From a checkpoint of a small transformer trained on Wikipedia.
Architecture: LayerNorm before each block, learned positions, biases, attention and MLP in parallel.
Training: a variant of Muon for these matrices, 637M tokens, 4862 steps.
MLP neurons of a small language model. Each row is named by its layer, matrix (up: input weights) and neuron, and shows model dimensions 0-255. Each number is 500 + 40 x the weight over its row's rms, rounded and kept within 0 to 999. Numbers have three digits each.
Before each neuron's rows, "fires on" lists the tokens most often at its 100 highest values on Wikipedia text that the model never trained on. A number after a token or word is its count.

fires on: "e" 19, "ward" 13, "er" 13, "C" 11, "ol" 8, "im" 8
L4.up574:512474520518514475525523506496529489477530480439490478537466506408522497618554525511525464453469512533561535499524554480520490475450415576562537587448512486599556479464526523548514474540485526504566501464470449491451424470466517514505496404512554465515408464526497548470506415477484542547462576476527517446512498454482436509495510466462432556567430491496545466499505476445503431476460482507481477516482461493483444517459499479484485434540452495561461536561509485525464474484527571426540507526472495480475477524518509431619575541520471456559558433571534498544480535435560437498472457551491421484537488567489558465521583468454497452450472519448490512484501509455539517503472542526495479526544510493506458500500520503532447564498509516469500467522510501436490580489465464

fires on: "e" 30, " New" 23, "w" 6, "field" 5
L2.up675:458474521478560530522518538539504503541534522497501538434513602537439503492446479525484482556506455568508517550580542458467490483553509458485445450469525449501459441507507404477438536474474453521444482537518450531520484528553541491533555417490497432536594568452534552518545524536475472444498567535557475533483460505532451456509483556527519472540563472503510502534491502525459491509563432494501501489574521512518527500534537480451495538471495539468518437496523487481552413506564536550490472436438552555525529477521514553452482488501512464434529482469429525531474468581473492560545517459519506566532521444441623566494463481572564478452474501484599496519507440481471501524510550512596529459531476518540510504535530495491508501536430462451447450512486447531488574496470489

fires on: "y" 13, "ot" 12, "w" 9, " 2023" 6, "co" 6, "e" 5
L4.up403:553553485486522495434524492496485515459454556432529529434473525472471478491513516483479483454559547568503481523521487511511539528551455499426468522518516457487496451588497513563457482492481491494498507432461486541529402496466524569462487449463452485554513549512549507503515512501495527431443509456473544481494526487519501486497502560441474453466470439509578488481477462539455580488477541527591502458521546434551503514465508523520494588446422527552478496469524448473511529556538485534532474580588560546506536470520564533558497501497520505459403471561511515529484480485485487499474498449467438544543468463461614604529541458472492410493455467510532541493489507472466501503517401518610461525547583497517471497466525512563521541476475504489438615518531450513483501496521503

fires on: "." 48, " Saint" 10, " St" 10, "us" 9, " about" 6, " later" 5
L2.up590:578532480534476450598504484460471491537532590485485488479532495517430491468507410523566507405487491544541396500509507456484553476442442536534485513489544526531544433482538476502585507523590474483549495516479506571605456446475438473439471421519500566438493466399497514557500513490470593515449412497483459553580502495447486493508475487448486586517465466496490483530487428508499546540521462500428557594525460498497548506541508487511454467465518494501473517503497520517465495526487468498479425520485482461452499473524495499537503539517502491521498516473438469475573454501459506460440491526522496478498456456476464499534469510557463523446457468470491488469599507555493528473480468519523422550506541478496515512508585483501522499452510516495471536549545582508504491503430395

fires on: ":" 46, " c" 8, "c" 8, " after" 5
L2.up30:524468501537433521444506478533507473514514536510556519474511493512470516500577487521527464424531537518563452486502534497596477489470514434526540509489550524537491495499519503542526504497501487499564509493553469535515539551538501505553442435537444523488513527450485471535474492476537479576509471380494521496529491506509521466498504529456461544401521474548487534535476506557554511559517512514435503551488526485479529579520534463523439546463422503501481554470539499500581512418473507475491479476575475477507439471482468499446518476438505534504545447504596452536466447582524415535485488519544495450467495530465424525501458507512464505514469468418542546555536383512489540453497469447553345505449500452471456544567507517482565480502511485550472529503466517423546518478409444

fires on: "." 26, ")" 16, "lo" 7, " 19" 7, "ol" 6
L4.up684:469539549477581501462519456496528509528548545506527529556492554498449589479496469477564515490507526522516449520558493464503487474532472525488534542476477472542490399553473525558539577502488531468488412531511454439521466609414474543471517488495502447508486501587514518468494553520460519456528515479452428511474501507516527569495523492563450553501411535509541440452464493451591466485522480493532505526452428537540438466487562497583447538422559516505513493479420450477496531486496494494470454457437501472565479477453464465464469451510478542469454429520430509476542492502456498519478487478457481571450501542449550527486449571498466439518477532512527539489499509402479545518517527470541526410561489525509439568525534532467488471481527519591501533511570556558493523535500527

fires on: "old" 14, "an" 11, " Sch" 10, " Ka" 8, " Ru" 7, "mmer" 5
L2.up381:452413537567487529523428504450436533506563431445501457386551529502509544561554468514483507477494529510504520526526521474443526532481484504454489527547435538545526402471510540481496470460523516487415555506554501541526473456504469459489511529420510491466436602560482455564468475484487463492522500508533414512475507545563520419513601514517452513450482501550549518537441517509479545477469495520491459558485510478502472550554500534472495447528531424496512526472467543514447503459458449515542463560445469551484460491473530539520512520517500496508509428515473511517484501529426473536539544473543544480472549505544581428493446496440543528539486529491428482561477571518389541491568562505497531483591544484486539447508430524503528499517442479486523442514512554479535487447510532

fires on: "." 38, ":" 13, "us" 7, "sa" 4, "ic" 4, ")." 4
L2.up780:481476459456485526474542463532469483494554539482508539469446506473462499417530504526466554449543444461454498494497508455480496483484426637464497515504416541534466462503562491475522567508468460531441541505487507508441501529479475490602462526526490423504493475504497507534544458502520471507502497494481508506539457525421472498496506471514417551484493542548463454529471468483507488451520538555477509604478505481508332520525524516520526536407568499459504525393466547526487440499427505410488486462503487521526513498456497487537407498502513485480445447495499532469465532499450528476532501516546512456538534492465519449495525491420479535565489479500517514499469452481546478495547475511419483523500480533531459573439458492508513513562451521468558621515416474524571537551564506

fires on: " |" 57, "=" 22, " =" 18
L2.up662:394441467541520537483506527537466481459478491449539512528507520518517528493476473509489504434492484520562471462544508452500525529468448482528545440476508513527475509591542491453484537452467443476485549510543504476475486458501464411523501482551417550565491469485497486431524484477544484527502513492493514526505492484498507554479538481489558492471539492536522570505510453564521496520501476522472459515413461537551488517552489573555479410475480480510526528426530538500495507547490486496467545499516470504620504522578519514548462536503448629494539487515402492521517491488524495477522481444529487489521570520509448473522493510495487464473450488370487556514531495494534517510405482523585478499522506489431525486467503522362555531477507568561573520526461449460516506364537416

fires on: "a" 49, "i" 11, "un" 11, "an" 8, "g" 4
L5.up531:504436498533515536507524430482453545554465460511494488458462527493518509454592447458484495520587455460472517529508522552540527504461501454585490468488475519498519429569461496499490511507479498491491483460516533469517479483501462473485482420459492486591436518533481494527500486499489526527421580521537511464477527460519504493459421533479513522450600572536599567502435530450543436315529521544536440479526457435418505500477534482473528501505499510524498518436472519510464515503515519446464457566474431479490424537459452485553457509496508448486478507526449549494464506533500555531463598477475471538549461499531564452542442494509463436516520432541470452479508483489518502559388493526501510556545583523484488530498554533513483496458559446505501493509525550482528473486492518

fires on: "s" 24, "in" 17, "z" 10, "ma" 9, "ic" 7, " of" 6
L4.up202:501516513530527476402490464501510544476490476513469453491475490551508475538500522523500506558449474527517524513599492546522495456485523514507456500454470465460458590520448461501514458508442526554432494500462484511547502504462516479502540485530548503467493509523480444503416499465507488461550495499466460574522549446557480461537511483485443501570481469480479512569511611528497421464541511539509599442522485450487451516554528482506554512560553543501547483575421543536445489436522493468529470452497489480505458517551436502527535426501510535470368517420494512451518515523516503453573491496533536446543476491513511428339465466534473507428488542529516511480430500478458510464489476446477461452552425535519507473463461544503461538502529486550453462500465438497538432516564563

fires on: "se" 33, "st" 9, "ach" 8, "nd" 7, "ation" 6, "ign" 4
L4.up958:533433599508522497444380430434520557520474587497532448422437499529466435482469548476500573452515589529493559477496542488525468534514434548483483529554531466489513469560478422420446508542463463443512536568538493474530470497550510531425505502505463485483529570430456497507505477501494431443564472465475546515480483432490524466518557525430598506550571550499535510492423416519473609522507540495520465469526559515501532515480490433462459563483481497503518482470488536513489526424490550526517509488567478556520525471490466485461531451465546506505411533483523520449483510506477471454502490537515521484498575519535543491517546510487574560490515566486514490487503472512470557440496586505535442443489480545481481489529472493448560512486526433493560493501500510490488472490490467

fires on: "e" 20, "u" 11, "a" 11, "ch" 10, " (" 9, "o" 8
L4.up737:511502501463522536485490604522504527504522455556455480545460487468445499489481445465490502492513542547470497501525509505562509484445417522439487487450449472477458525482518416447539514481429555437513475473565540527523464476453486514405523497456486487563447447509494463388540548519468488523537531483602504440473472554562502519589544465537523444552511560495516491462501557498512494513430479507469505492496443514510524533550552460520541471480495512498535488475464535381526519445491566476520532505476575518474487478550457457517422552464536452464495490495531467570427449556517490432488482502576470513526516492409547482522453558485478524530538599504546465475471476509458515495509480621534483491504512431571488507532536445524585519520499555494471521481510509567553512498538554

fires on: "." 56, "S" 10, "C" 9, "A" 6, "B" 5
L5.up259:516523486510489517453525535532422483512514555497507483464554553466494486494441553565514499549536504412555498528519462553532545465480489476464487501553495419492462529551549434486518454528505469477535435499611534469498501512444592534525521466556477530465519433504525478429512485511497460508504544507443459491514461451483507484544463495496555540474572468526536537554563455528439498502358477490456442477459536528427497482471502520525490429498483427505542471464503481470515462464520597484518544507567516513521495495477525458549436516465477442510475494576525408499460415466497519472447450522536488606481522445523573503512433477466554496544499562412441526532395497489561503502483495541497468486539497559489545466552513539579434485517501477446512515499526516524440509519505512

fires on: " Ju" 19, " se" 15, "lo" 9, "ten" 5, " result" 5, "et" 4
L2.up735:455486443507481546501535481564514431511498596506504425528481481516599543548499516478551542505504505540539537521476486474478508482534583483438528540503519488524555506411484536544433511520541431438539465494499462401492491539474514536456475457523495480459558503564531524510495532449547460482534488582521508566393509508603463481530503530462444487491516533555491473555506572451453525521485458514491398462464462509508510504453558577473510503503540457544386522526478487501501547548493497478539455499530587407485570494504526562523480495455517507453576495442522484535472513549535532526470558444520530468552447466451575467506556516534483494507507410515427524426482526526478444453494567480499534509476516492474464500437506506528515495552451472483516487470477454522495555446504546

fires on: "y" 19, "u" 17, "tten" 9, "ur" 7, "ure" 7, "se" 5
L4.up356:523464456478601553449455483540492501524467505519550531483449500452559524468478456506474478554444541526494540483527498484532496507499424448517480490579513538501534419520524517488541512516511500530521474504538538493466433525546589479623487458394538503415525451542345465441464464534526476459524556485547518527480505484509438485514446499511516553511546498447568520429529448465588501531461528438495544472489501441597478446552483542508511467504489424465527435512542528436586472562514493513496527512500487476500515465544486499503527508452561466524519474428513509500513506485491522515503479527487534552529510491544529421570486517508508569503481390467487508546481499552501473526571508592492546466445526452530489488508476451496526504555520512553444513514437505433505466449510496

fires on: "n" 18, "st" 15, "en" 13, "on" 10, "th" 6, "om" 5
L4.up88:548543482537594436495451508480543570541435546497579508479482534427483530489481577506527467488506581565458566515517491471555500489462483542524496476461515503456459528472500567509563487400485514445536518540498517485479446482525530467526437465502490477484429501444467504504461437478459497492505521511522487494562553458470483445503460534484439513468513545441593456553492472467472455472540566505532516474472467494473430558521556475505489473500530529519509475514431467447464491469504497461479473520532549509449460546505509477516477490479511469543506520516566579473478528442540478568590524492503516492546456457511479445529532474440472590502536488561485575447476510489433532515508513486544442592488493462587534457583467461504556561431505445438491484499548562509555587547571447

fires on: " E" 44, " a" 22, "lo" 11, " se" 11, " the" 7
L4.up298:477504542482503470535521484486483521489449492532443565545532486545530500458505518545493523554454450497418533467513485477467531486532541423434501578442474538464544510466486423501503479493482408470496461476512537417482501544431517551475511513511518420502502430505465492494556508469547528467510502553576538444506542533594526494522494463427502452498527552548538519517507480527479552547512546604552547470451486499494486515510505464382582478545451551413480538521526493502519547528544660436469539530488534519492447512491449501513468465532479525465570546533497494546518549535475520515473539512497541518515501519509551508478478503481527535461497551529489491513489451562530481476446508473459546423423478459452462468548576531489497535520496489527508449428399524500442565464517440

fires on: "u" 20, "pt" 10, "x" 9, "S" 8, "se" 7, "z" 5
L2.up122:485521481464496504504558457434496530449505517539546488511524520455501517487546443489486551500492567509428524476501445466441457482532473514501533423493459521545520498520524417575520535529519507538569477500521503475525431553570536511487528499479518495457452471498480501412486496578481426524500472581578512533486494507556522575537492511584365521512531528486422422482524539485513532534426488496488498442532548442493488441520531465481513495477493486453429406539525540453537442560518562484467498498521488512482461469538536525514479527514586520411462536529512507506498489551461524473512496526555538511509555454529458532570573539385505481553489476501455440465594424452549461544518547494487474490538533420525478487472474569473511493544492476492508460462511544460424457536458517

fires on: " |" 48, " " 13, "%" 10, "ate" 4
L4.up833:510513535527518541462444515498537566477478506547480495522421463615528475521475540539471591522483522450533528558503494532507485514517494428442450561490480525471483452505469515465533512444464520466495493488493557485503483449450561467507559482446500477477479391440491526546545511473518546472534471503481514592489580487537513394532460481494423464502644520425466468466488526490484449520441482553508445530537485489494494487446499473577509558462536464506485574497515528529500474500482545534508481527483483498449541478496567572550439510448552485548471476543509481549537506499441517537508458482510489449543550494524580450501535496555437495503538498490542448558509541482493473510492537474443547474446491495603572541538517487614512516514459565489507576516501545553450497548535549

fires on: "ro" 20, "o" 18, "u" 7, " Sa" 7, " Mor" 6, "ol" 5
L4.up753:504478430488574525537434593541458515564479419488539516466511508545480512442499456516510455495495433450498539478561515528568458472525483423455494545527532543478509454421474455520483435525570523473492520530515590490426499423560498505488629497473510520488477465473509441457571522555424576561466462546520553539449546457530501488499560469548477495483431523496462447541538524510580564541538468528476403510515517492482496441519489505508476444485507539478495527509501491484476490500494544430533520510488517507492533480502445528517512518490468480490437544567538485536456431500536453483418493465518495570471476474574510551529596469480513545527483502522538456431538477475487499503477481554495501546503494489512549537529488517443537529485486582444460544546468584580463459496551552

fires on: "c" 34, " " 25, "s" 10, "ri" 9, "ec" 8
L5.up865:474427528500529537514489471557586536485604494517414557492506533504487511494509488550568531459482483446518463479569465502471520485475486491473517453457493493536509505450506450479518488485510491510565511487485537544458496427525331467555455516520534488498486403570562536440515532525489431537496497458543467489553472495520570516509513511501519532517534505525489554487485480500510473564470494511514514532527554415541488534460430471552520445488516446521538480549496470512565458471481492472458408512525565580417432495546476445537428510456528515479523491525563519541425490479490503464500509522500493468498543480489475567470531550517480520464514553478488491448455509495459485492484440536634458494444475473526537516537602504479485556591478391546490506489554509547560502491491517

fires on: "." 80, " qu" 5, " at" 5, "und" 5
L4.up740:550518437522549486530519497564480480497521521507497489394509454550488531472528465579501503501552575577510400467468538470536516544491531460437536559580461495480522432548485451534650476515583407409503486497489474512521531495521469493506453493547565514525480433458538490525582446485502514531425497488483510496481552506508493542556528478502519474487500505524453511454481442477485535463471473529462483464521478465444502484501436468498511491458473474518577481488510514500517430498444527544480495434561452472498477511525510442559523472536525553488514442481458494540532496544415475469565540557557468541524533483520492434439466529473515563485548478480494506622432521459465576457505526527571522457499520483514539570482497584525536523485582448499486442484476484505487489518446464

fires on: "mit" 17, "man" 15, "g" 8, "for" 6, "-" 6
L5.up686:482501536482504493525483485511437482482547496588557531487548468571455463454494437560534533453414529544568487464534503461507534510453423473474557486587480399483529459472536498481469532556535499449540536501496532549478525522595509490535507535475398507552558477537497472535514481480557499542507536463486559556517560434433476488463462481594536526496505512476527479587491533540514558500486440491495496465568481493499507485498516507456459533547555465523564555481496471480427474514486504544485532480529386507474453513538436498554504558560514484496544534581515493530490432432502463546452525525536517467518482531494555481436509495522493454431508491468486464508480486464507459439451522574467441547455486463475517532566500487515403477454496463470485443522551467480527474542613541

fires on: "al" 33, "d" 31, "el" 7, "il" 4
L4.up28:525619497533485512412488505532513453491535553509475449523480486491453528458483460545526535557500543495513511499491503506522477465471527502497482458448448510558495501476496487452517535517550480519520507477606554473470541447524473503521501451543487459475483474503466476542577544472460497503430528504392458514523507533429546529502435492464505452485484430458425538534551463503535393500597577550525469466519557476524544453487451454478545524535461513501553473536527503569500475559462488461460538519492535476518497485480502477532427427506498456471545523496472522536540543459445384520468518476498449558480596496556517451562592524533478522498457415486552482547502498492488468515488577534460474551580529512469533585574555507481496478491557509483497586484477497462495520450504424

fires on: "el" 45, " of" 10, "in" 8, " Company" 5, "ations" 4, "ue" 4
L4.up543:490504509567491502499487472449496493502510496482480499515402515498466475514496539524452617522552487518474608550616488506535457513456496520473500533515495429504442477534544463467475518466635476484568490525420501506445545456462536474507472497453592468561481478519490480521529498467502463560556490512496432482495511473481484518551503638485498528506556432413523470450516552492474467499488421447525489533537477542531477541513503476552464543583498550497517531489478518554461558467552549573410502534531512483455512552539471496497471508537482536539458491511495454427441485566471462479424480476582495473478488501514608471415549516565546506497502504511485549512486538460516467481488486541529529490584434461504473450539464552495453480452491524466500485544488462459496471498525527

fires on: "mp" 21, "an" 15, "mon" 6, "ph" 5, "un" 5, "men" 5
L5.up346:511555512491546502492539506464492580513513455518466534440592557443526512452495558454473485562527493524583482481604433528545415439492539391447472521530547484494506436518506450579459542430434535447536438546414500495491546452540485461527506515554505529582454464500530499532485442576475539443507543422554505538473543456498497484471520512530537476440572459503537496466495520514534558407505506534506535412475513506477452498434574464490466525507463494534528535448526513484498550476417464480471443550517491518504519477484446522507523444474496538501480524495458483465520521477486505503450524472507533532522482534530523546475519568488460531484406514494465444520490475507576496530507567438411472513527543506457530430476518549550495486459508503489523528477466465481530498509613472

fires on: "ar" 21, "it" 13, "art" 11, "est" 9, " st" 7, "lo" 5
L4.up731:576507506467567502489443460489497460509541517544502484479457545563487545436547475455589561514478518491438456498451544535471493505505508446420474467563531503517595457535500467498554488512438486449468495514592521456441447430531562512503539476462428511559502504495545479478490558532473503548474467453559525486467431483533525488531485435464526453431508538534563590514580496504512443520493503509507473481496505449476436486472456525488540535526497523553475503518516466543534475578516508423500471474548494500491546477473519484499461600433532499454487506432582491500546548524470489498464535492495466495550482478538518503565499491495512494413483534504547412483519590475459456450456550462494557512581574525521489491508492500443484499551427545469477587575487538494450569552465550

fires on: "o" 21, "ol" 12, "u" 7, "l" 7, "ar" 7, "an" 7
L4.up623:527440562479534472527415525529470519545505467462558492507543534514490498552421488476543460529458470506474515499509535501566495417492460424463523516551495533492533482545476487514577513490510479503477500557480454419517480455455460470478504504547467499584544404523559497557524496449457535550456566508478561524457489457487479567518485527528474563553463420500585577477575498495522455499497552572558456503472511536419551474483439482565567540508517553436439520495430491480513529435438492503457544537492538468439508577507471489536508554476527492446484541453544503539499509528458526544439510461543438493447527465476564498431520456433505521462529585526515441506454507464563562446434448518481509514456485526509481475481546529526516492432500489509499442463480548560483483521476568

fires on: " |" 44, " " 24, "%" 7, " D" 4, " Re" 4
L5.up292:513511551516516478437525475477503509501429545536530500464473508476444508537372557523498552503446477453551480588493453368499499534481593417517532518518481549479462479509494553468481575502398527547494495488563512501504517513489488531428592522469563490500534480448439524498446474501537525483488492501473469631487498476531507368497479501469470535455550501435465531486492479515546467464472457517472499516523539474528563512447465467476551548482480485514470567505518523519447487535548534483488501532436428532478567502528533509550490529538490519549513475468413522450470494440521498530495523510500472490470537497553459533468539466497508525480524448476547444462501560448566466494528556502494500484462471478531496550480509422575493577477484500543466492590519486567457506423454434

fires on: "de" 18, "th" 15, "g" 10, "en" 9, " most" 6
L4.up993:497416572487604490530514490496512520517580507409525499500454518484579497448521526515532481515464487433441509527492543484497560438497505503474500428470608571508445483482545444441528497433538436538485462546566551474510468479438563509507438557527473523534466483500499587580471467535475538573515516444509522498478499487538521526505520523524522505474555531480453494535418472521485463448607455444494525493430481497528449567462527453515504416545512549506499529502458507475464512501490450531451534475512513543484509572542479488597565493463544487514506488505515484536461454432458493431548532415510453466526602467492470504528438429483501517509527504496472497494531570570518494533428532518516405523485545476518516497552518430478571509438488485495515471486503542504482523509457472

fires on: " un" 39, "out" 14, "wa" 12, " just" 7, " not" 6
L2.up175:464546512516511551464487516535498500465493503478513551512494464511578376431496539521513452475460534568503505495456530442447577437502504490486459468487531468546505479529521515378549508522562457520458562454489481458482493481588424478482506480443505454481466466556554516392444445456516477509494497466514464481554551454501470535514577497488467548438494485484576421479496512579467517467527471484441508509504542538411455554482480519471524533547534507522537537464490503592482486518546468521564461577619487517518475482474496558549510507490559485476497521525542494531569463443513465485503455459495526490535486489482582505553509461539526461480479512476495512442485554468552556521467510525500523481482440457376550473522431518458464448470491486483441493540528524526571497447454535

fires on: "s" 23, "le" 18, "ed" 17, " |" 10, " pro" 8, "li" 5
L5.up841:492495455560530548450446512496432558469547525502428435527411539502502584434528479531492527521507545531494455498496531518500538482513533487514556506600495513493474505528509437417494470444519532496465549504489512519441424482412462504490505483442451502432485509540508503463483479490464532472455496429436518537471525564497445451461422531557479420591622535535460494512527537536485558518494537505482439509467464463572512491566596480489435461442407475524490516532570517457472462501432541475543530522482483572474464584510495424526570504452506488511520494548508481504544509493502550478402493474512562515495524482544476514533530507497517528486539567515428514502561559457469452530486469508533526528469486560499426517498457459545513440461536514541463554480509495478511492473496548

fires on: "ell" 14, "y" 12, "on" 7, "ck" 6, "ad" 6, "and" 6
L5.up851:530500526535513515535486493474520555476516512428509400413481463482472477468476476545443505529466483574557596565492484559484541534560517517509476500492479492511543462492433542489578535506446422502443564486518556424458507513558474551507503464535441509455500491476495537521522505571427495502544485599475468495507510514479486524483487564555564517540470384459480512448551415489509413391455461505526484569490463499464532560517539533561520542523437505448532537537447454445457460438522502467497453513519506441536486502500527504501473493461482463529543524499478549443493507514551465568483559432470525516523463527464484455513438478526482574501554446511461490503502510537507478508557454464531520481444452538430550474462479528562471521514594489483492527531500514463410481542531550

fires on: "-" 23, "th" 10, "d" 8, "ated" 7, "g" 6
L4.up567:455455453526477460417519442507436531468646492486520472516534604548468562474478458489501505459485586422389512536524538454479479437391487495487521489516504529504497454534547520494476545528452474465529501519538519480467443529501487465517495571516560489497465501544539448515519536449540485444527476502508559559558530478565544510515543461523439468534542539527440407505553539495510479466510542525590458490445476462550527466440519552420445466558495492467546449536499465492509437518549441555478545501472486475530463438481541471577532485514563493524511469524530511438448474491490446541537512450446575507487439500505530436485508586523489442446504503456476539506490530490483495473526530506469447493508450436455502509469558447519465534570518487470457495498534549502501502495548476

fires on: "S" 25, "D" 10, "R" 9, "A" 8, "B" 8, "W" 7
L4.up692:455457482541464535486473506615472517536566474467507508479498550496495519468491531473546580505560548459487469480542439485478538495565479467438488528521464485508444461463473480508524496611527499476604483514569576525564498475449433493510496515552502539436541418433491553497504500496471504546511490544464529444505491443503469563540503462636520599449498496460537546551558538526435437526448448466538516468461438457467481426466541476476515527509493498466515575582474493454449500446493510490502503502562493491503461601468477457451494552451485460530497486485553460529476523523497510525432544468517433561444464475538555488485414506537485452515490514496535508457504563458496493510514571509489507442553585518489471469487466469515558537522538563492455489535559504514486530491522488

fires on: " of" 17, "out" 17, " part" 15, " un" 8, " from" 7, " list" 6
L4.up392:531463553539510505484415526479547542572560463514510444462473448497593532477483467489500495502428529480459454454573511528463493460481511482470508496479520526454472506476437438427507519532540476482475583489411436559484477457460521518582521486497568485471493483564530467485537476582516508537497419475531567556443558490551528555502517438513420563481468536476518504513491492512514539472519573486476534514440442515458496474488458545446454555484540545431517539485452489463523533483577459555492428491544477485510449501526495473504527538490427487565449528554540512459501550462445423492494500542458476470441509523448636507493526511480515525468553487443469461438507551488520522498583448481432495477574506526478535536551446471489500387511531479548481501489531556519504524499485514

fires on: " " 44, " b" 30, " =" 13
L2.up865:467463409463589519474448510542464517463500513488483536485499455497517528509505528479533540506459430452525463474481506546462487459464571543508485440458548476452481543503538496501499497466491518556498513473511507504509487523508480440471541528490462530476477537540548576454505491485541484443474481439487518451526428522501492461482435526495545599462465529496528519537513476524532457509433512533484497542500537580554428539478442557542466443497440455535540399547571467468536434537494541440530514496523500430521523477525487526495463507566520647436500515510500491478519511535470509521484478464532448486513571496445518488513516481430447554552487495503491423496487405550521531472446504559679472450489444487487487448524412534538560501507432526484551494521522502550495532550475465

fires on: "." 41, "chi" 12, "ic" 10, "hi" 8, "u" 8, "amp" 5
L2.up485:454586429447495493481514482483459555534516497517450477511488433547478488429486545528552468446463477517500512484511481524583508500487495489447498465518432546475497523533540552460537500498562515477497501415557495442536509563459544523454535480425552519494482482468523547470526521512476535561479495506528574458404529558562447484510466522476458465470532469535551469468511479503452391503470530482450480544529525500467435587447520446510572462471558479460553497399519563499475419550454486488446501509532526488554459491462452473451500444542536508489500458499579506499500519538519517472440562486530458515436535476508487451446540507510539508473488517431502491564565451440638505495525509459505479497495466508569500515505465556485517481505492555432575550450486519590431489491494545

fires on: "se" 40, "lo" 14, "tin" 7, " c" 5, "st" 4, "in" 4
L2.up585:524403572527499431510421545515525532521473524466510481529466532465516535465482532542523500497486438551559554495488475502516468467508560516488527518521607480434522490533441505473529489514494466468496476555565508508530535461440505543472504472424471513480426502519492521570504462477582521485488509552548460467460555476535479450469503544409558490426505484492517492496500512524427466529516526488501474476484509519470455615496464470490559511493589528452505430544472509486510491485491598534510468508570406501456483478523475473503543474485497543565545437578453509502494418480461517497551478509527505460485524464482512464451456552469435496537418535581507503481455485461549510498475550498631494513525410481500540429477454583489548491460513516469589413512503499539468540453491485

fires on: "re" 33, "ur" 12, "er" 11, " " 8, "man" 8, "li" 7
L5.up408:573548477515511510572558539420521539511513509498618512474507534468574529534481528522488469455480566500461522488577517512520482514518476503457485441496501472454575539493472560445523504455510518482434475493488518428507531492493546532439581520492499504469522525557548519561488501430519369506507502478577501543555446471556487435550470579525467481505512599545494486461488515427539499430515472449538526556541527463514443532469500549553481480461456529487513507531488515476540427517531495506564421507428520591482514530490475499502551501577515441507535476543509540504501492563530511490550549492509542457523524474494463484524493389448457545428506567487523555499503529503500452517458542558493421538483580441492475549485517525558467485414527504455523499539442478551471511492498533

fires on: "hi" 22, "i" 11, "re" 11, "ho" 9, "b" 9, "o" 7
L4.up602:513493457506436575482448557519591471496538457375464522515496500514455490527533456482511446500543557461483533558462513505504529520467516499547441494533527442570472418467539403471430496533540521503454500509507402502453469489456449524494482518516561465511580487508457534479458545491485528533427487523522472467517461486537472475492515469522512480482543522529498471491492474512524497529488493451513533552490484554459514520526530541394537444567452458508509479506575463540531520577600499529515467480436483505527472609507510508498470479543540496450479490554473523497424474446535499495455442518526506534493451508497421393440531486485549444537494480600507492426517486473517510550556493496454521435452553508554527405502565524514571501499455527514545493514496494491490385498461517

fires on: "o" 27, "os" 16, "co" 13, " Co" 6
L2.up115:538520512494499506433491452505504503571438405524496424490554489524487467423579440489509490508381476451433510494559534471574442403594442490489515438464499455478484483554527437481498459546475527542502474517486550482536492435461526515615468498548543480584464518468488518526457491477480568541455503493516521466491540507567502449503485516495498488530550514485508541577452527504436474472521489540516444517510469447573520488515530518522503499547491536458524506524454498467431586491549475496455516474444512506483549442465482516516509429548523484474519530492451518513489510470522503430574488508528533476507559531477571470471508507497443436456402501483508504439503516533516518627452530526449473533475540540443558465495498500449538549470492572440469531522425546511549489526537525

fires on: "." 60, ":" 24, "?" 6
L2.up318:510554479535419518508521479553522492491498626511611521486437585487507586465521550523590481481528514673573421485540503524519498456531470504594530529511488500490458425530510483551541512510530451454570499481544474498522534501475459537440475508543490562502523510475449486480504541486497563477490491500518534492471503551491498507469507611508513444491489481524493481505451459506462537525574512526482454554543465555486493461508489440461499515531444537519540443473521482524494426492501489472552482452525459503546512513464466452510486547508531497469497513468495461538517505523460468480546414516469540465479445607480437461452450505479534486530484490477463505457531456462455446569583526519539476531485529477539475529517574507423511470474465414578512501534511514527449452521435455

fires on: "o" 33, "el" 10, "co" 7, "ma" 7, "op" 4
L4.up387:505644492435477512434454514519543455447489436472475460487535601459585488417542514482495471485510548448500465472506477467425472538516512496535525559455478496425512535543496439484543533432456520471529553513468459517447546418489504532529524480491511462556613549514441530525499466544492516481484469513506446501481503516545479521549513481542515555549521409522513562438485554555430497501537532485462474512461499511543470520553583560459428533504498556478507449434546447587517516528517479503440485516458535466513537458487541558521510450535523530508485512576389549505528558507427509437488452517470525461464491541506525454445536444531471505483530476505454490482496531463475491559492507500556450466461526487555528525498466462543504521498563498390490489459442523493509479526502490

fires on: "man" 17, "der" 13, " father" 13, "er" 8, "ner" 6
L4.up428:489501448445535488519526505479514572479500507578558452492506511528521493503527500482598466463534563509464575442497522600466506594495496587490518557520512554532573554548563533462542511488516496518539416508452487414472473488475537515501515553474522481492508473517568456541534520461489595548475506540489497479501503441534522511531470539551524507537538524532537519553454548533498514487559528516448454485516490487435451514525498416529469489448435532506505477481495425559483445500513528506456402527495508488541535484500458468554527559498455494482570503491502462453460502496496452479558510497501562509531475432481446458473509515487488542413492576465395498521482404473423463438486483552470514445493510512524533555528538551517522557537491464543421486518424474499529448485518620

fires on: "ed" 26, "der" 7, "led" 7, "li" 7, "ted" 7, "lic" 6
L5.up102:450576441607418512539491477452417539550572532496521511509415542548501529425492479565549564496499493455496530504556484533530448468428545460517516529517496494495527443499582469520513425478514460528451489600525575555468451430431454542485462546542514481512410551507492525517541514483472488448471526519481491520430481544475534482568491488504517462468478513499506501491468535515468421533521514494483513511490490485515463542449436484513504549480456533474510510501448510490459442506542485505504541483446598523562536524514548458565494422438595538534520522553517527529540469507436423411495446550523492520477473511457444533497558481523520549519480515454456443523521515526428462547427481520482442486465467463476466460541444471573575517493503501471529510491495491531593512503504511